config = dict(
    n_layer=9,
    head_dim=32,
    norm_eps=1e-06,
    attn_scale=0.177,
    bias='all',
    extras=['capped logits'],
    init_std_o=0.00854,
    beta2=0.99,
    warmup_steps=228,
    decay_fraction=1.0,
    final_lr_fraction=0.05,
    batch_tokens=32768,
    train_tokens=250100000,
    dataset='wikipedia_en',
)
MLP neurons of a small language model. Each row is named by its layer, matrix (down: output weights) and neuron, and shows model dimensions 0-191. Each number is 500 + 25 x the weight over its row's rms, rounded and kept within 0 to 999. Numbers have three digits each.
A block is one neuron, or neurons of one layer that tend to fire together. After each block is what it responds to, as a language model described it from the Wikipedia text at the highest values.

L6.down107:475508516512549531491476470512580519527476486461527507479501483469533476495523466452491464498537449532491520498471514473480518523487519509527449529478542522460521489478491482536478455487490501486523509548482507495468506495481502488530478506523491465481506529499493480530543461525518506503479467515526473542490532493489528501524505455503512517496489560490484532516521460460486515472514513510491499531508499481452526524496503448477525486497473466507536500448522477498483519510481504489500492490533490470553483481510533476537515519492531493532438488498508508480513518481494506470
L6.down386:539441459525507554455502485482513514566493484497472483490456515508486479518526489504497494463526507480539487454490493532503541490479490489515460524464512494443509493524515469498431527509501491508517525481530509514527492428518499529477512467520494494501487523545505551475494485495491453446498480513511535501504499513515493497490482504533518458460475531510541521501453531482490479539491503551516485495479518480554517471524516496512514511495506477491464494481497549502522471482510520470481518496513494484513492499502534517512451539473514544507472501496502531532509492512486472481
L6.down432:504522452529491539495508509495538500504499519506464471498509487511503477512517491515500515502503467506502499486510524510498513505478460519442411496501514496463511499480525520504490457506485490474476497485502543522535494486499511494508503508504509515453498525550509487470493493482476504484487510490537499524519539497492480509523501448526507464518460488509510538512506593515507481504530523499526514511494479509457477474490522524470513494462516497472490432455546471551471509491530477467502492514524466475488547493471491480517466486475503491523512463518520541448547535554517506465
L6.down508:460534488523524480498490496515479490478463516521507461544502477463477488552471518497557506487502496453498494520499482541495506489531492491496553494501491467467491511490478502482502444535473479492480530494482547526482507506493493477535520466471495502499534501537464569510479529488510497493506477453481548495524474531455488476496498510475500495488484497492511546528541470538521502496509572475494502466526480495501493513506460521495518511505488450470510430481510509485450537530496489494519533514484520512493484471522497511510526558488467508509476494514503513483524518472508496566
L6.down530:511448522492489497476503475492533503522501491504523478520521529449478496510537492488549488451504467466506525488481493504494510472523498507513458487547530461465507488513480487449558466521501471521481492492475514531524514523522501482467519492516485514476510497474524529454519446516474489519430457448506553541520480469506507527492515487479452509524523540548505486524523508541502509477509469507504541513541540478498498496496491522514472501499524493488496482461455474520483490513496500499550511462529497428442522502498510509503498504521502509508469485503504516524514535519521518504
L6.down545:492497493500508508496522476511382454559503527481521465516504525528513491475529529505502451438555502541477501514490466509492480424537485509495496503508496503495511494471480488494515488498500529478526505528499453474475512503496500515484508499511497474513518553457479470508544463522523492477508499523539513495547505483541461517501501537506482517508514498488466459484528500510502472462456520470537507495518499491479486485551494460455521541485489503489487512483527541515532488531500520496522508499490483486516533505485498482511518453472530491512540509486510523480501484483490518523
L6.down550:503536527505503512493453536458595504450501504484505505489524451517539498443506519467524441524463449475528466497497505475486522496491502456549450490526482512471515501451516540494480514507499494508451531485512533529494491507534470492531526509474508498496531541528489492532549526487493472505515469511473528525512513457480491462524498486522517507526532511497455561506514497489501494511467491559492523498547463539495511488533501470504510509485487494490498491505487475498496475503474519508471526499505526493499473507480509521522451508492508504477494494510510500475476498544496480486
L6.down595:463428516527503507480488481528502495496482455508515521458506482482555468519501509510528509519471497520480536533571487534501517473481443482488544515527533517494532503478465541495523529471497497477495536543448479472476535503546469531523483482480520481500478484531491511439558507507497497435470479480519516511549527519479493505518523493466497532516514500471497473528504522515469486485481474521469481458514500528548485519485525505536484474502484479459516538492518496509533481502515485487491507533475518495526483506528478509482504486480529485470514534479490504486492529495525503488
Article an and noun-phrase openers

L5.down657:449519498541498512510452472468498576547532502487461475516478493516488493501460483494434474516528519500517503484490486502550524519534470489502534485476499434467461498484492491525505494479516474504491517496530504495506506537490530504467485481492479512512509489510524493503449515479551532498516485496490491478520508479551506486493495471518506464483547534499486512516502470518447549480473481552490491484490498471504524521472494476485537490546538449526478505476453478481493484512528549488495482484523484496565508510521485517542495522504503523501484521483514498513507510461552508506
L5.down747:504491493480528546472484510524513505493510496474476494462506489430456512474494481508494539452473497518491469484518458487500504525525469485485549483478511505530496521522491516496456526484517507492472515497481513497525512511496528514516490502482486528511522492491513459503466500497538529471538512513526416495499517511499479542517482503502495514499498519495471527519484500499529479506522514526513514498465490473470505472500498374502513484491504526509551508500509478453517500548511489486519477507511488525508513519560486494497497478554465482527513509526493564493456493536462496537
Before a bare verb

L6.down15:523476504486489540477522476495534542510478501497502510503493472539549498482507509510457521501518477540490546447525493491510497488470463498508440501520504507490452478519509490502501523546506534489487484495523513573511458469502481509511490494517488498473500511497496476483526487501469454483500486519521509489432479542474485556502503531542470548557529519483453482533508511534464463475504522512495534533450496491513508536478481474474434518493519515508483532510542462523486507498497532504448481493493497516502500535519461497512503489475492475501494496511524492476494524510533468469
L6.down33:502527513502486500482483530473571517497515495520531503516473527567479451535526455507445484499510511498510500500471506476504519505469476512509488511536514485515498506484500526516527468554510505525509532518500524525528501435511519481475513529481487499503480492503509538471536476470469520511507491475479505538468462544515538464501490477535534482473433447491493503507519508448493506498463476495540495499481538468510523500477459526500505472500492518502481473490491502463523534475481477487513462553492467460529511474494514521482494549495525475463526491517492501483471540488515543514
L6.down111:439462519500498474495525532491458486543493496535519439511512470522534458513496521529481476508510491496491474501502475498529495517476464511465497495518508483471456526531490506469552489518513505508530524477531529486484516488503485499501467495479459531475504489513509474454538489478460507506528504538471513529498488503477460530505519518514509478546473485529486538471504498508520494530492511489462480519512506483489549560507492513428526485487492478482473512515512482514502507476509508468551503556514484438450492495484482490529518493524495455516528496477514516499491534493545567492
L6.down190:488549473502520485486501508496661503473511475541516480504490503503436512493498512503475494493485513516482492505475501463501550485466479494503480517487475509483510525489525525506504497484492501507463505479459533512489482518494512537498531504476476484472438503484479506505515454485481467501522483523490482484479423502493491525525485508504472484547474496488509476513519477461478507511548494535461494504518485496512478479538508454508530518487533511506493516507478516515533448495507510461509525508520506533506497527519497509472482494512527489514507502522492518535485493482556515514
L6.down417:485540506521498528461514528442449513524438511500505497533479499484509481507479480491474481509526486488520520479503463502470489494505543541507477507503524441490463481499464461533488523466538480490497479506527490517526489508514470473479504467498478512493471481487538493545515549487480523502498486473501504469569465520509541547467529496448531525536508482519477511545537496480533486505490466469517495484499515537497468535493504535450502528529465490479516515451452508514491479530530508469528481482495477506483519471498483509522533528509535514529534528478528490500485505480492513496
L6.down476:452490497529517484495466535478485521512475526491496476514498468523482495497515486511489457497538541509493470488528503516497502517500471506502454479491504500530445489476519481503518469502510458531509511510530488497535496500526466503486510475546479527496506471490528538530508435482513509521508526502509460502446462508486532536483540509461545483463453501512506499512499472504495494475483463445513456501477526496498471504506493524506518508516478501555442513466522486477483528576495509463502506546529467483518500467533512500533514508515488447514528474515503476535516504559524477522
L6.down558:431471488494502487491498499506511513522494509490518466490493479500478567508498470483500482507520513455497505508516488441495520507509461457507535544539510495509538496570500503532479484452517519514470516495464500516543512521506491522484464522494472546547476493519501495508471441484495515500441503506441527504486473492515537483496495514467498467528514484513467477489530468532504486486496510526467471476542483545488507498516464475464510523481497513528481503511480534534538497486452476482536476497464526516524499509512545520501490480512528486561526488455526495492517501502531502523
L6.down588:505571531495490546507493488466568489483449495488514465482506479535484536525530476496438500498533526513497487510502512497493505522488455519506481508504516463492468539468506502488456493459492495493469497520539495542516540521556476491535459511456459522468467531534517479508520511477476513476514502491495498500454515445475508538484535484447491493467490510525519473498516500483496498512493517516494490492485516468503489487472498526500535522500487518515506469483474507452536500494529483522502534504529489495500473508505515447516522476451487465498535505532486520501544498561519507530
Pre-verb auxiliaries and infinitival to

L4.down273:502465516530473511507491496529516540516511514481519505464489524474533515477502517511484472490488473541496464490488563467503506524510458473484470515482468504527485481515506514498522454472482494499470467521474480450453529531508560503498501520539453556490500540486473474514499497532452505478501489510539487455468513521502509503509527518498536510519480531519481495511481490499525478525555482507527471481486518468516488539476511478537486477469502535481507504528559460480507506497506510510469490496522503517521526537494528520503416475554502499442480498486501485515524460493481508495
L4.down281:507500495566519522476478517469524539505485488504518496549471479497480513490501478519496501475501483518471537528476470485561514541467477462511477509508446499493468484531500519488478502485480493529489455479475478555491463515494495485514440532486469516481484493493485518537510453491465495498518507467546482464477496472469472489560435513538509528454503523539523498525494527481501475519506513480510480528450473466500504504463478492458504498508477487455513549478521527499506491536532540517509498512504513549525527551478527471474504502512503513504527516484493509519492525497503496487
L4.down387:549522519524502519515499541512507491486482527532486518510460495547484496497454553514498494514493501509497422495467486518517473518502522530515483510481496484479490497500483498511496473574451481517483507516489516490500500534516510521493489504532483462494500514523503514484460531432502497511493466538488551505456479482553483506493508464477498475503514482509517483505510501468480539531544466494490527514522471486508520454518531518519495503550520507509475500448456521496492520469444518499499478511499495507496490491507532493466480508497570499488508504509491516540446439500525521439
L4.down620:516513532506467509503498507482513466508535478525501520448495489478510475499461483532486488488483499452503487486500525496491508520487494519556505486504475511521490473505494499479462511526521507565561545478524467490530518478421493523519494513489479493523491468517466543491538504459531503479506515494477473490529504491511498506486486497456449495503506493507490478506518479473513492550508534517526506504537504458508507506524449505555522536550520500544498491494529485492533475466478489440508478513559495536495477489506465513452476460531535486484532459500511465524497536511515497508
Verb-completing word pieces

L4.down24:502468496484489520522472504547459495501511516504491443488528456533472545476455532515491519510548533526505491464477467496530502498493459490541465465498526517532476489490562509505548496521516501516506457441525494485483498482483528529466449489529508465492511515491536490507519492438477494487481511534511491513505472496523491556524493493452473522493475492530520490520534495512494483494498509483464502493517477445524491487485515474541538502494458501492480466520516490460485491522500511509480517485580503515520473536490503511503495507524522564499502512508508488496530476468456500501
L4.down311:500510517505499485492529498513616494507510511504526507530509495510485529497504499542501476489521483517532499506529521469512494511473497489470492517493509481536483497492496518510523472498471476511492488522518484494484526516491488505524464520522502510486514471517488488475494518478473451513450482464533535560494483524519475505495503488494478507495442448530524534522485480541474479466498465511535484470504541479516512478504473470520452479501496507516497444537487483512499488514479492497509538482486508440500459491524584521504485486504448521507483492507538506518546546466518511444
L4.down477:471512497452499514523526500494496472495483524459487510487534541526501508500466508502475484493505498529496490471520475521497502472522536503552500483507556430535461528507487514514492526516530479543511500510520484508438521501484448521431537455493464520489494520479518499520558515534546499539531521488506495502501450483521499515511524534464433502455520500519527484534514531516524506461489507444508507498455510480541495542517494514499504486501464516514487516489509444509450484487497479463504497452487490508519494494471445501518499509506523506506475509501511491504513515505520512487
L4.down510:500505482528498444540511467466521516489469483507514484526526539457440528469513496509525529460536514464497474505498473499483519510524490537479575499529519485441519511481478467514493475494474491486473488499551505513506485476513525511560529521481502510503501505472498478482483481489529475484538516508497513495475493491464491484483497473495478529518500513494484499504475504482482516452465522503494522536490521515514508513490524499552455521492467540511436495526475521474498534489519546548482476483499544527491509542481478481491476491491511550512458541500480526520529510507523451459
Infinitive "to" after verbs

L4.down83:473506499509471475493467448483537501477472520492497538504526484507486463500471462521497455513467494493512520524478464494479533502512476527516520501487521495492550477482506528527497517482511503508540530478509491499469476491478490479547480487474509527470536498502509496550422457492509461488535480512563486550438484507515516494522497493482505457535452476520495521519486499501525521491514525510518481514494494453521551517472465510502483502530514471513507477464531466528518503486509516528485537495491466494498485501519464505487506519511498495537499532536498443486500560487553495552
L4.down317:478539470472460512519486496502471475521477526480494460512533493545490465484515481536502507466500500516482496417486453527489482467489500492509484504533463513488512530475527477534516505481515536478487462491473515498513492506462541486495503493537499491495447528518455512497478518563476487478487511510502535498504450511536492534551516495495486510502496473515478518529496534505511478483486509504493506520466521493487471510494451494569491575479506490508535520478472471466449523528483531506533537447485494520488533511489478507506537532500509509552481478539529509497493519514489499487
L4.down386:526524509503517490490468500480487500534451486505483466528511484537510472528528503474502505479514486502454510501473502470552532519454532544474500513497479468490517492501476501515483459516517482466480497470517494518511495491470456503477486450475437512496541520504498519466502469470504489490480518472528504531508518482508462456518498547522546459521492474526524549515474516482513511502526562518513458537512513507501498547543464512488496545506532522553471492471527496513473439518499496492503490511461537477477520497531521515492494466505516448542473503492536502505493500491495457489
L4.down390:479516456478461517520478496532522524507483529497493490537475511474479506484490476456500501500493483543476521525507500525509567507484519515477467497544504513475537498527562489525532466536535508523512551481442509517444513480428487471512505490492494522510506487508489498482437486465495483471463499517530469548478512457490505495523465481490466495501486503554504548496508515477548512497471527509503503523526511507466537469455481494527513491495479488499524476499503503476492511457527513514517509496484533531472483488506495540494492484483492489518470487497509506465485574476504491541
Indefinite article "an"

L5.down246:532436465521488465464486472526499499523524497514510492492451489565525480517479520532501514490489484499480540523505474517496504494487529533488493557501461559485517527496499500520474467511478528499501528494523528500527520473477518512470469508509491504509486522552492502527504541451505434508477509470472495488504515549530479533523453428507502474493513518489497490479503499465509541509492508490473493476522504485511498523476440497521494503508472499477511518481571513538517481518515481502533536482488518447460506485517440501508492490476497527528450492503530493534495504525503504491
L5.down379:490501515483495532516471487533449484499509500502501506491492501529533476490522497538489459489558499498521520440508505535481543468488504512510553497547484500512499510524521527522512537503492496514509511476518524509508518494495477454468501427476513524501483502491500495459504497501464484454508475463516507496537510459482466499522512544517507485484528518563484514507503515500534501507468544499508485485485508489516528467467504504472507517498494544446498517470488466494522421518522508499555482521450500478487522515469468461500524473463489502535505525527483497477492539520570486480
Article "an"

L5.down31:487503509483495494518503528496594464478503516502499445478456450483528475478498505508469518558427489524435493507511499483494485495510500489505499517505469510504511492501524487497499502525524465492534505527489506502507535474483524545464493506514490504487483511550501504487495511519472538498510512495533498490505539486507464548484487507511514514489528491500514490476523470497498485533522497539503529435494528460480496504523520503488478539453479499475523503463509464504500520478532541483490536473509480507475533513487488515517536484515561430528466509519444509475494495519519445487
L5.down634:538527529488513534493471518513486530532499515537481501505507486499514499449527546475487504505451486498486558542482520497533513520518518487523452515528475495519489506503503496537516512475503464469520470494421528510507472470497486525521478508523460489458506514457472532481501494517519527532501470539501508499493491480456493484517516481485527517482484480471469526526506465505505475542488516453498542532473509499514478541507504499463440499491545518447509482508529448515492504501517527518434501503481468510479525478505486528548500465487517489534516517504494494466494468507485488447
Word-completing suffix pieces

L5.down200:525474515474547472507522515474455479526474481480453444501467508510532504496512458506502466484508511507491499477494525488452539514550483458529474496545522468472537510505500539457499521500487460462515461485500530496525536465527497497486458494520480517487522482531519458494524506493527517493534490511492492495470501515506471515520484535472455475462516481475510491493494517481507510524542504510480491515462499523503531507497480502464488535538514462489523497506471494475524482560516509476535491519529531477511478499501490455536504535529539505482482599524491468513488521488490499490
L5.down670:440509490479491545517483474505452519571500451529521491502494482467503516444496524492472491475534511531509522546532495467504530512543488497506477509506484485522489494462502525523560501516509524544511488529456502511454482514474500516495512494550482442485501446504555516458495478458457458481494494522504505475513486508519523497510501511546555487493518504483517503539493486471504481473508473483516501532504476521483488515482503536533512518486464535482494492481513485495494534515473496438467537543508446504509477490499504500505533511518500465550505467509501494491516493492512496486
Mid-word continuation after short prefix

L6.down27:496491500498496511525533520499499504501475511527518521490458499547541452509516515495540506487515492512481481534486496498546464445478493489520470493514465477504486461497499543458553537500516522504481504519557477500444528452491473511510467494493524462492505454545522510498443490552501494518462513516481478528473519482482502479483519464495480513482525539470541456472514491528493517486488501474495503481513492506497486514516482522500520451467501561532503472504472477478499507517507526499513454526516516491471520499502486444514511514513562535532510489488521451517508468520458529519
L6.down56:473505522503514480538494475474531492447485496502525480525492471479519467487533514475532523517448469510537508498492492523498522503453513489469498528513472539531498540513507520514546501481516475453513514476566494470480528505498478506507454486531554505490496522527499549516493493521502467517522510496503533510488458505501478494482509489504552529528497510475467474465480457480501464497501554533486496441495473472508475464474506505487510459494511489516548486555459480499481526485498461534492496527468501483505474482501516482505515536545517472485510507516480518483543562453487503506
L6.down112:506513547485487487476487537499483457521514503549481456521469430497474484513482473456499515479454504466480484508522521471468478537537509534526470470505474483524530510476531534492518505494504492485528480551477493530486540506485498524472508560509526473514459488517508511494497490496461467473494532525510508486547505474489448492503481509464524482527494506488423494511526497497517493490563502516514509512504519539496529508505474482487484506514481471505504514525487552462521504540515512487501483458568498502497529476480478524478476455479502508542501498531518493536501483499510495540
L6.down217:495478507519471529517459485519466500544498448494465526523498516505554500486470473534505547464496509501528501514569504488500525517554473497536502526507476476522474500547507485509518428479495456487496530459523531498518468486499474512521486483507491520520467483539493530465492520500527501495487506480519467498502566517529480467492478488461418497459521514514538515490515516536493524544475540479509490505494494485477501528492491497474530507525491502518504471505479451471491512471513503460512481502510501504508512486493501500504522459511525478483527531449487476488546525466536514510
L6.down320:440539489499555532469520533521508484488464550490498498505474510543528542447507507491496503511517523511520483518470527479513531476530464531497512513497502537490531524484466513502475461517521468504490526512513519528476453489463492557459480469524505496480517453527548506523498488483523487460490506494483483522444466501510473476508490437542458494509507541510489494469468530521514488490503496509501524560455508506472446535509498458474496512449511470533502472493502542518505477508496497491512525518466486514506451499502510492492497500485471521522492513517493541517490511486481509529
L6.down439:496517503489455511506504490541494484521493494495476521524473484469526522508506463479539511465482492514493476472483494510468569500511503493490477491543480525531502500480476520500519528480520552466531505500479526523512557462465503532435445520529444493489456515481466488478507504528501508488512502490483479552533475479496480492503464540533541469489523460505486508481481564494438515502503536513546526486506500459474524530472522499440503514517524559517496505506473473498498497481500519540526488523529495500472514545492486488503475493510488544489499490471510473501526496500500481528
L6.down725:513486494505488512521535512497476479512517482523479532443488509479549484506454460482524525502504472518524516487464533519483512521529514487494511488521477463500465502474497521504489489509491496473487539500503463500534487565458507453472483490528512480472529460468508491497507521464473503480509512527524487475476454482496492540478537457520489489482492502484519491513509520473484466511466493508465505521497466516476529506520539483491469564475533546508473519487458523523498500488551534524485496521543505486530524503485549492481534493448511538513523527486544540541508525467458452500
L6.down761:474532489544515520498524487487494502489484510491507479503509530466489508492502479477485505472469525477507459547496518461507487475481521482479486493483477498463501543484542491469506450548518488443475503523493482512531484525505538487566488494464503469540558484533509503500496512501492522478474542500487505514499547516507492492472473495535503489541520513543459539459536520481456440461512503483499538510503524525453507456558509460545465503491506490510479498557471484523519515493509495481556489493473503472497481511486489492474502478477482511529515488499502491552524502502472530525
Mid-word fragments

L4.down64:479475505544499516508529501502559497487484469520514521496504470448497516470490485479470467450493517511521486532509519502506491550496509541472403519507488489518514481485504522486483504500497482550500490471558467465494512486532531494498498508482487507484490477510537521488501500490496506484506514516513527474485507485504506547489481526508517489521478523483482463442520486504455518519506511504450515501502550546456499465549533495478490516533459514464542467467495508517523520493500448503501545518508494498465455502506490494514473447533502501494537524526516470480480479499557536486
L4.down137:510488511503505501487448482492478497535501482462518484525478511447461492496526526441539503529529434492550526501527449539471518464485499503479487474461541445454494518528531496473491490478493486482480527475491503483511541510514507545467539512433489509464510498506487503523469475446482503501480483507501539551464475465533508505513492474481512487579484508549484520529520525507513479487456501522484508514480520478511503512505477488500494523528484482508529505463504497532484509508523501516506487496543525524528477470492494525520502481517472498531518498505559494504497515466511506505
L4.down482:499484500498449500535504487503496458490505491468472527529494432490539501505477461487511458443508490531495490495493513508532501518504484523553473470507466524500498547491484530514504500498514500489536487504488541494513493481522470511515566476499489512486508496482532522500524562505544491472507487526558534463499529527521445485443481488482509483489478530480487472503479517530494481511524510466475484509506501523525493493489504528446495492498503470507517541538520443466528507485490486474498504556470536515506514507529489486460513476483508472506506520497532518515465479515562557522
L4.down755:524464517506462502468499495513522483488503503502489442537513476460519490535484527506493494497409472463490542482500533469501471519493526504484472484503522487459464535498497467504502519540514512469464474524513482491456476498494490517520491454509550502483489540559470559538478490439484529518486488465492550504490488472485486483486456473518494496528503488517489485523526508470513493473516500526510529534498514506476525497504521493514504474488536509541543467506489512494509506527529508505501513505518521479519512521503506461545500479533457523512544504474469448531520499474464521533
Mid-word fragments

L6.down16:524510516498449471484528500555533491483521481502455487481528477445498522467488489520509518502438504521509494425489500503502537503509502456472501476542512506485522546473505532503521488520496501487442535507521510523502493517503515469486488490529532514533520486522495504518566480481466529506514481550467522536481515465526507486505468493445493515513497514489464532495522497511507520497523498521486517438495443486490503526490455444561501507467497518487508502482491526474548510522481535558518479497541528492496492520500493489470512496467533500508477487483507511522500490476505519470
L6.down122:521503492471468473492507471442597469495512486513492511475586503495505512507461539504497492494469499504529489486453500487515521462490518512509480516499476464477489480474487534529484497515476500501502503496492527486479502500539540554462530494508552480482547482493499533493553460512467471483509483533499503508509504499517513508514521477513492544553487456531490506515476495492515509473501474455490520522478478530502494519474496504571545497483505499547510486459448468470497517514448490537470510519510480525494509514507534494491525515496491495487480453493503522486478479486498519514
L6.down164:495519513524523496476478444518635539468513493476523480509483483508476515473535489520501491513478510527466462491490536493509504522475524498506523547507443489465489562521519461515487512490469501512518510467469493524481499505473456514521503468501443512511468507540502499494483459466514517460493485444545482483465498480463483488479512494523526509519489474471483526480492523461509494511503497488512504494493528517468494525488516502513497520479497497500494498517535548521470500501501524512479533472503503450533499517545483492510481513540524486491519525492506509520495489564508503491
L6.down382:515501528494492506494516508505576511460491479497493500491525485451476554498520514512524478482459456552468520516506494462471535510528510489483469504474467519523492511498452490507495477514526455492506484467537538478483488520509523501488506543454470506476491440500519512494501500493502521463502502530506477511527495464495487526507513561458467489486516503493506429519483501516504470512569487544469500520504532473515462551514524505444514486482520514499520477500517490500505503473493451540464500514464543491484515548502512475466504515479512520511527525519503477480461489511528513493
L6.down420:515494477496466512543504502539512521531539478515501507462459492509533481489499512508504454485475500486518521522497482524499545489489514483533508482517495520511458521492495507542487481543508516531509471490495524504542504484467496481528493482513490514516493524524488540515480533500492488485473494483503488504548538543458511473510487444481474533511491530513499492457515469480499543501515518510484504451485491449518487533456488453500462515471490533511525523517539517519466513508507537473405463514488496559454483487536499501492489489466568472456470513494510523473513478492478487513
L6.down538:516467496512488483520548503468497511443463465491465468489510497483545495478533491481483483504483519500508502487508483500517479495537493434473446451475523495515511490547511494496527473526508506490519502530526482478469501452558485532479490522454473527518527493513493501454499523502454543469519466494492457472470484531509486523477471502515535487536534521504507516488536521538496490518500498501504489481482502488514511521493521481437477544501490546485509485518474512526528507509493519500501480506535472489495471514540523528497510556522494507545511502516524457428514543528465492511
L6.down608:540491502501472478527486467507605493509504501477469452540506495498569510503510505545505540518514508522467516495509458525489487482513464516532410519521503472509482520472487512501525510470470490519488445480508535508512469521507529491507483517465492501499504490502516511492494508495514479490481500506514520503525535494495494483497484505533474521487508469508512493497425521537464457529457494496484517511453516504495498533482475538507459548497473506492489487495461482475499504496486493497505515525537503507488535485519464482550530511494484462542496521508476494512496490530500428526
L6.down637:453478484499488505513439528498604504500476531505504471518512524468513557519488466498502488481444510511521507523469538520489525543511455475476460530514476498475512516512504502523532472493533516543484472502510522541545491541501509488501505494489499471480521499533488499510490534498468534489450484499500494549478533508496490478484497511518536487519520483465468493473464496516487520514496475497470542471491454494462503522497486511515527499495518506486521497476468494494478497493521521521480523435549486481494425512531499513522485531493530474486463487501463495489500533501532498499
Word-final suffix pieces